From a checkpoint of a small transformer trained on Wikipedia: LayerNorm before each block.
MLP neurons of a small language model. Each row is named by its layer, matrix (down: output weights) and neuron, and shows model dimensions 368-559. Each number is 500 + 50 x the weight over its row's rms, rounded and kept within 0 to 999. Numbers have three digits each.
Before each neuron's rows, "fires before" lists the tokens most often just after its 100 highest values on Wikipedia text that the model never trained on.

fires before: " |", "\n", "–", " 1", " —"
L3.down2365:479521449552566557410449549544501472524542473560566435500542518372424513450451613449534493625516473483493437547557508492481435462473605494397546529510412427548533487500497525517545554443542466477577451490499464453498542490606540588468563540492503468405552595503543588514452446542551546456495482400537505477580485539544488474530467564429515542463545516515474444504534460396505482456547493594585504478487524546469513473506443596429505477588570476442494602536573498463511577520492501447474520453452484462453499493428495484434462519424534468539494486506505530601455453499634564512

fires before: " (", " School", "\n", "s", "\n\n", "."
L3.down3595:548500563415465483436565596369408529482489558519500384472522432619429456441455499499548515474454474538482606521409449485534500516528471499480502487568498490454427548501516574418431477569440535450467563597506482501552498467567492396523420492473529496508512460485501518507608457421506514524512539492475438474544513427540575536507442477440408503408504525436526530612470564431469489491410487482508625514400434481469530494549471495528466545504621514568499521464494503526449533493433515499576552462514434547538474449417489524511572589568473536572522519540544482523463574567494449554

fires before: ",", " the"
L3.down3122:430528451550487514483479427452576427472485468388502572474526517539473407419482529506420543565506560438514550540426481447448511451466420488558446445559500472479534478534496452473486495473533589432562533459370491420621568476560447555458472416459596462528489496458472477502408466410552472418467470512539514552419480508534481483415533551504524490511533478505491369439543486520622540516448442531563515396474466425495459450441522482460474439539440412556526526458530511675445552534531462522529446394541580476495427525583462545471453517424482620469485428530484543555540471575422531491

fires before: "|", "-"
L3.down1683:519491547488569512497389487536536539572457440476517454403553426417518529534514511486421479537499470488562521417473451475436507517525383495607555500540434468507568523544520506544567493536452502450482527455444455503614558452439504480481503495530511459519517603439483538454520583460567456548443463420527483489443479504495552537477465581568422543446526443509512550505506432440479519532502557476492523550475519491486503464577428550478401563568420554494482444553511447463548471592480407550501434473325487450483480511546404452503573456475602524538436481419529501491493459431460575527

fires before: ".", ",", " and", " of", ":"
L3.down3248:532578492401399488560580566416468502524451550515457417508504566503533491455425490632501569464483380515509521505523453549428463619523524593390428496503536440431436494483516535521481455537563557553512527501522562488581469481609472571468540484502480362482472483566461531495512419447456503523530508568512453570538539471556423572509556463502486468477511498503497414484452604460543477448417451484486481470496388514474431519483578532521410517445571381586387489510402479507409467397514492559557477507445447526514545496350545479545446566457586499557420563485514495457544503596500469399

fires before: " of", "\n", ":", " to", "s"
L3.down4526:436460463496452516498480537443470494575486562547487499524524467522464517447482509467541519578508503438494534537476504500526558559529612426488585466515549442484538481492506541497399559535545565503498507493560597444437519471503506453520444557521538524489528558503499488497490454428549550442499528601464470477505547486490420473431536395423514518465469515519427489496480558451454538476512512498511525421422589651494588530529490478539480472422410430423533494537434483514501497550461554491464432529584447440490549400531459402568573496551580501464539423572492575510470546396582460531

fires before: ":", " an", "W", "N", " by", " a"
L3.down1504:451423525500484543525602538515393604478581531445469468552468471489588527455610480586548489563499446491477582408295536376377493507539377487430538506505489438497632587470484560485435494535482509495427592408478428517479492491566442474466464572439546548511441520532436494523498518442546510552525557486484572517488502598545465512478548437517515467509531458463437430490523544472476510544538505377472515430623465477592526477509489505525477472489544519413519561431472451475481457500426519554530568500593466504505417558624558544540479551509468562528509476574478496462483542529505389522

fires before: "\n", " and", ".", ",", " ("
L3.down1604:535489493439429455534538488528499480490536615446446457468494484636462507451437546579471560488483360442497534452528474515480528507512565493536499451513522495450487460442437516483467571528494558478523532512492507475474520513521409539540522507483533483466475441536540497519484525509428543536428560457485437533582492479536438562556461494547511503470511494629540525516542494413524517440563496484410526517373444488541511532515563488535579504480494442447413457426463583504456548375539559463504536407505393513546416390438515476562522496544498490488580644496535520451429515523477516484

fires before: ":", "=", ")", "E", "\n", " of"
L3.down1135:517470585478486473549460521464542610443591537484537464499548489482590546626543479457467509484513482515506522390464496524484468505495489537554478520551448538465507571523574508420499445432431466442492524544529466412551486573506514596466413453475524513476402388525435446493502513542511580505613595470491468582413537550505495405497498526377478520444418500509566559476523589484505497494508494491534526526416549517495492519453685506404476422484559575407507619621444551470547494516518542401405504603456487510470507453495439492557410485497500447609462451440463480475494553460498479397

fires before: " 0", " |", "|", "\n", " 2", " —"
L3.down2014:524535504534546568509444500533426534523438519458507547477506521528420551558445510434528373456457523501587525484548489505420512408449512522484573524492445538552520442553459441457436548581484482521538457579461492453483487529478482579468581539422388448516533523489550499490526457396528496502567544450520494527454554559522532583524572413601487404496507495517502506347499468558541563574533496526508461430537614555466629495556521533502498427523516524514458516543524560401456519534585507429497425468551551524514498464555406515537456384550517468415498527490498587479499574545452524455

fires before: " |", ";", ",", "."
L3.down3299:464439523535434496548490444514459514474448507579449478457453469492451474438464495582494541552436520515492519671452491571519400462549533460459514456586456544523462497535547390533463527348564535405440434393476462491449530544504454407482545470533544479433568502463562529537479408461509573526595447510456465445534456489607517512454562480502484446543564529532502499477605464442451510509444526517549512550535447479465528470531445546496476493405440471477428522520433504634407433505506511465576555471533363463527434559483560499561446505538521448457541540454561519494485518347658495519

fires before: " of", ".", " and", ":", "\n"
L3.down1996:498445550557440494581548593399460540528559479461467479508525506500498518466397513495457492560488407484494569533513500617466601538593514500499456481463496475569460540517486479449460532534547516497503550497546568490524514466565467418515484531503525529509513435529496525427415568441529487477407404585525473532602483439491416497374523446468528452529525497484415516438445565455489525419543520514460577386495482556539548503602516522486466516522431554507481475463440488500553515510417546496497509364553485419498521390519497429547488479593562486561510552565534553492503459488533560539

fires before: " |", " (", " of"
L3.down673:543496539525532560517499538491520445464487513453463515460490502518533567480522460417507406495524463490494491467484488603485555514540467408528436569478472544533470549509489529432532599580441432510458557542611461490491524488557564507490558501549492582492464447479507549421552522514444522552569537475542498537529503576482527443545547476484587523505509496384501367474470486493454513515559446457514557489368507525539590578462466476470512503551589541530515455515419516476479499510575543463380405516601460478471599419546476462469556448550525613492616531513397443407488476544480510505

fires before: ":", "–", " (", "\n", "s"
L3.down579:454544514555477587561546490412451506536423490408554480498539516546395451480494460405513483423482481472495438535453509532579452536487578483554464527537557489504491506445479441524508569458465443486487590504504434463485550495454616435526507459481563491494530514521481507531532531495592533554456507485466464531502496466482523519577485542452571531565597410500565533379491514484476520435563541531503462489468552522558567453495567439467519473472498533498514494465551508509551529552567491556433535568459487519475481396530453451477567521520568575523430460508504554500454482518476482420

fires before: "-", "With"
L3.down1813:489498512610487460482334477466481548439536505514496526449547490451504526504625515470542555485449487532517477483513453530424487584519548488427491474416599441537556455574507434432481464398497463577482521491569450454378562477491435428601550478479522474557543475402488527548491543497411494582502446552452482442507470479567497601512496515511464509553476454518473479569523515480482559461459444487450540549460413497543510539573545511489470514476530515489496490509478518507552392469484390386518511385567445500499453514509410533504483470467485395508561575526457489407473437473436438561

fires before: " |", "E", "N", "W", " of", ")"
L3.down1621:579416454594527505492478459625546468473495518486483451514535440482435465537549452479525591492514523503555485578471522470463539520486493485507549552490444507410546460546519530537515432450500556593549538565561551498509537462515619528485479544543554583476430496473549553420504468643433582519492499477496472494491531416465505540507536463445402463556486537523466551577524484399502534430561434530475359592495525521456554511491495531406557502368566514505477428440524562498462454398536523477453492474500436456514447484483525529488539451520482483415576489520440491517480480484458417584

fires before: " |", "\n", "  ", "–"
L3.down2220:437549407524506543458580587506418461500512470494458553520517482539557539515501512428467446563411532465530482448372439450327502490480528580534554488507508549551446527559450491397494463417493490446510482495427477443495535555527491541498438410511467458395523494538536534510445524502600486526542534525439477533440572485506511504491471449574476485494554521564466511445454470589511522494470496531515522435578466479521516475488523567306530589401516595474580556564530564583467428489537513449532474482532557491541573486419486581535502466510494494535489470443411494531498501505508591456

fires before: "|", "-"
L3.down3220:509495588385431506504470409480488425473442491494341510458500524468490448523555544414511511520494425521546474428516465490471509443460455556531420457520529449414424474476532470463588445462539411515517556561480614603528506461413511485625487463515603563393444394427482520497406478602488447441518516514541538540544498605556536519415568506486480511490486570580491495550460521555557496490566392489414501400528548557457437556509544490608542545431555404570521532456519524563506467469517528410501465492633509548506442521511477471508465573453539397569588454481461469466480492491429546535

fires before: " 0", "\n", "  ", " 6", " 2"
L3.down3647:570544480515487481551515553497452550526473453482505483608498549578522477481526490469449412469442435492512434509556517487463504448499541479527417523536465544546573452476502527526528464414451434481449502508478491528537456467384371505434465530426534509436489410554581511481418393507420552537561534473508489484495545456537560562520460501534450550563526475483441501479519518563562508393505527540486478467565439570460498555527430536569498491440525611503480599550467493566483558465492547472449469565466597493505472444458522557529541438491437445539472525546452488441464533533446428540

fires before: "-", "\n", "  "
L3.down1022:362504525464464506403521525452504507446499482411410485492475650422636563447607456550398603503528431572517593511563421503514489530440421514456449563538518498490514585574479450462543471473574448575490543585526505534492528425583562507505484492509437563504458519445564516520536499522505533445481568435541581551519445459451460457496597512533596411458509547537516368504467439512486475530581450540537438476425427516524522571558562529488542477558539586553513433482547395500471481455482461506462493529472519503521571541441457513469394439452486514542544574506503440457472559558441432494

fires before: " |", ";", "S", "E", "N"
L3.down4367:505440524404419512607543530539464600452515488467488477481516485504495491445482531582478536544569526483477559412454642530502593490550515457473553560575462435456597483518480512530438469546494515407456564459538499507490508511484382472498494468451529481575503445415402550474559473454464560479624470543436507454545467536580473384502536476556476544501473433414521465511577525480592480532542538502509655486486497437462447435615422487436439551454463494477501556434441447483526487490418492448513437486496490505529492505504565550525557503488510480625572438503414513406404489487525442558

fires before: ":", "–", ")", " |"
L3.down3450:527555471441475469564446425515554499470502440413503448568558578425498394598525469515517447508535462559530483504506426404519590554552573498482559570551476557575515467526492535537491548466453438468505554642506517556472538425530540427604440464467512533406531536536559512500518479460518553549460460484524454394519466492432504522553497441494496488480510437506406519491473551454454490465455462523567466467477501448554482548414490527564500465490578475495538520505591469472440550480395538465493390485504481503532429549593525520492513504526551476532455510507447540573479559438510501524

fires before: ":", " by", "\n", " date"
L3.down726:512478593427447508614490493427544571529545455523448401442470534476490439518478478626491543548577425520497548548347479557420544524524473537503586482535506487482531498427533514494528469462456487448472500550425556436528448470554527511538548407526542600465520486550422422591521493395531527559486611519439516555452564519476466529429571409536503605456541595521399505559479521516431527483512467445503617441522531554529529553459499550497425503473456494478499545464453397413466464530453494487532441472501464470372503540616536495546528543499546566615483487567449473515461490434545528532

fires before: "|", "u", "="
L3.down3331:528481483447506554466502443491459490440537507561490493495551549452555498556461496534565563495445438514545564468544490495466462502508488466523439432432492467498499493419517454540506515532540488470523496550485455490491426412492412658487496411556505490496630409485556487487507450430561587476575572520516480509564481466534512445564523525498493478478461598497475495434440538526591493551517588478524546433438473435517447506426464498448494498504462534455467576448492486541453485423475497491503469474514615533435448502463515557543541518471517429643521539504502479557544496426377551543

fires before: ":", "°", ")", " by", "\n"
L3.down589:541535553443546482514511476528574444553554502460533496440420443583532510451511484443538450533509452525479500459395581509439499593560490424502493490443496504503485432474518551530439443504508496507505505527606529533540575512459471460503544559469498547377386485518490528561589540521486513531501479570432517434575427581573501507523397510517502551547430512433384500491419511504494534424506551396516508550442460479505478571445533411437511473564612547522496437531596522436505579575471484477572514566519543539549446477664488447506518551467574487444536460448520478467516519490564495449

fires before: " |", ":", " (", " of", ")"
L3.down4106:523549385512424524470556486531549538474539451499475604534526591475576544502504506546523585618538461565496556419342494560294496460608488448509493501458425556521444564559509495456468568582554542523493549509578472463434544424537526583523457399443540443458559513431534486395543524517505542548527597463502554432514410573508498414556484459447557500485511450471534495485593676476430553434541500443554511482567505474640605534470515486405422548509469488546530528466445474504600479508490420466510540413520523416479616473535546548529483567441565593537460553564551429494563494479488483471

fires before: ",", ".", " and"
L3.down4326:452560495492401473397499490515460503511441533446583569447534507585466457407388434542524527488475451502508500531492495541504533560616444448503449507557505550432539458425558392488479517589558549505516442512482425432435551449645554522493457419556473393415475417511461458485505461542505454566410539518495501514545539482483435537411519476494517549442442537519534500504498529467491531533509522511443449510525440590513419448418506487535470557536545432558440538460511578621481454422448575516573537438501402466560433510496498478499473519436480535566575516486533510485555394519500635540

fires before: "\n", "-", " 0", " —", " 4", "  "
L3.down951:571465533457539541499538542490532495508484471574470517597504565531505592546550630534448419498452520536464469525386539472341459535510546509487579537465458589547431454507546566487469478471449445414545482486472473488477524442505566492441451463528489542312436589466564611480442446518592515522491489542400534558487447527476542536538568480468499509457460525472480508429492492534541551563497404619546544481584575487516551583522485550383467559479517502492591530565580626485515551581591590422516473479588495546515490476423512543573511572480493389436543527466425504491511464498521583524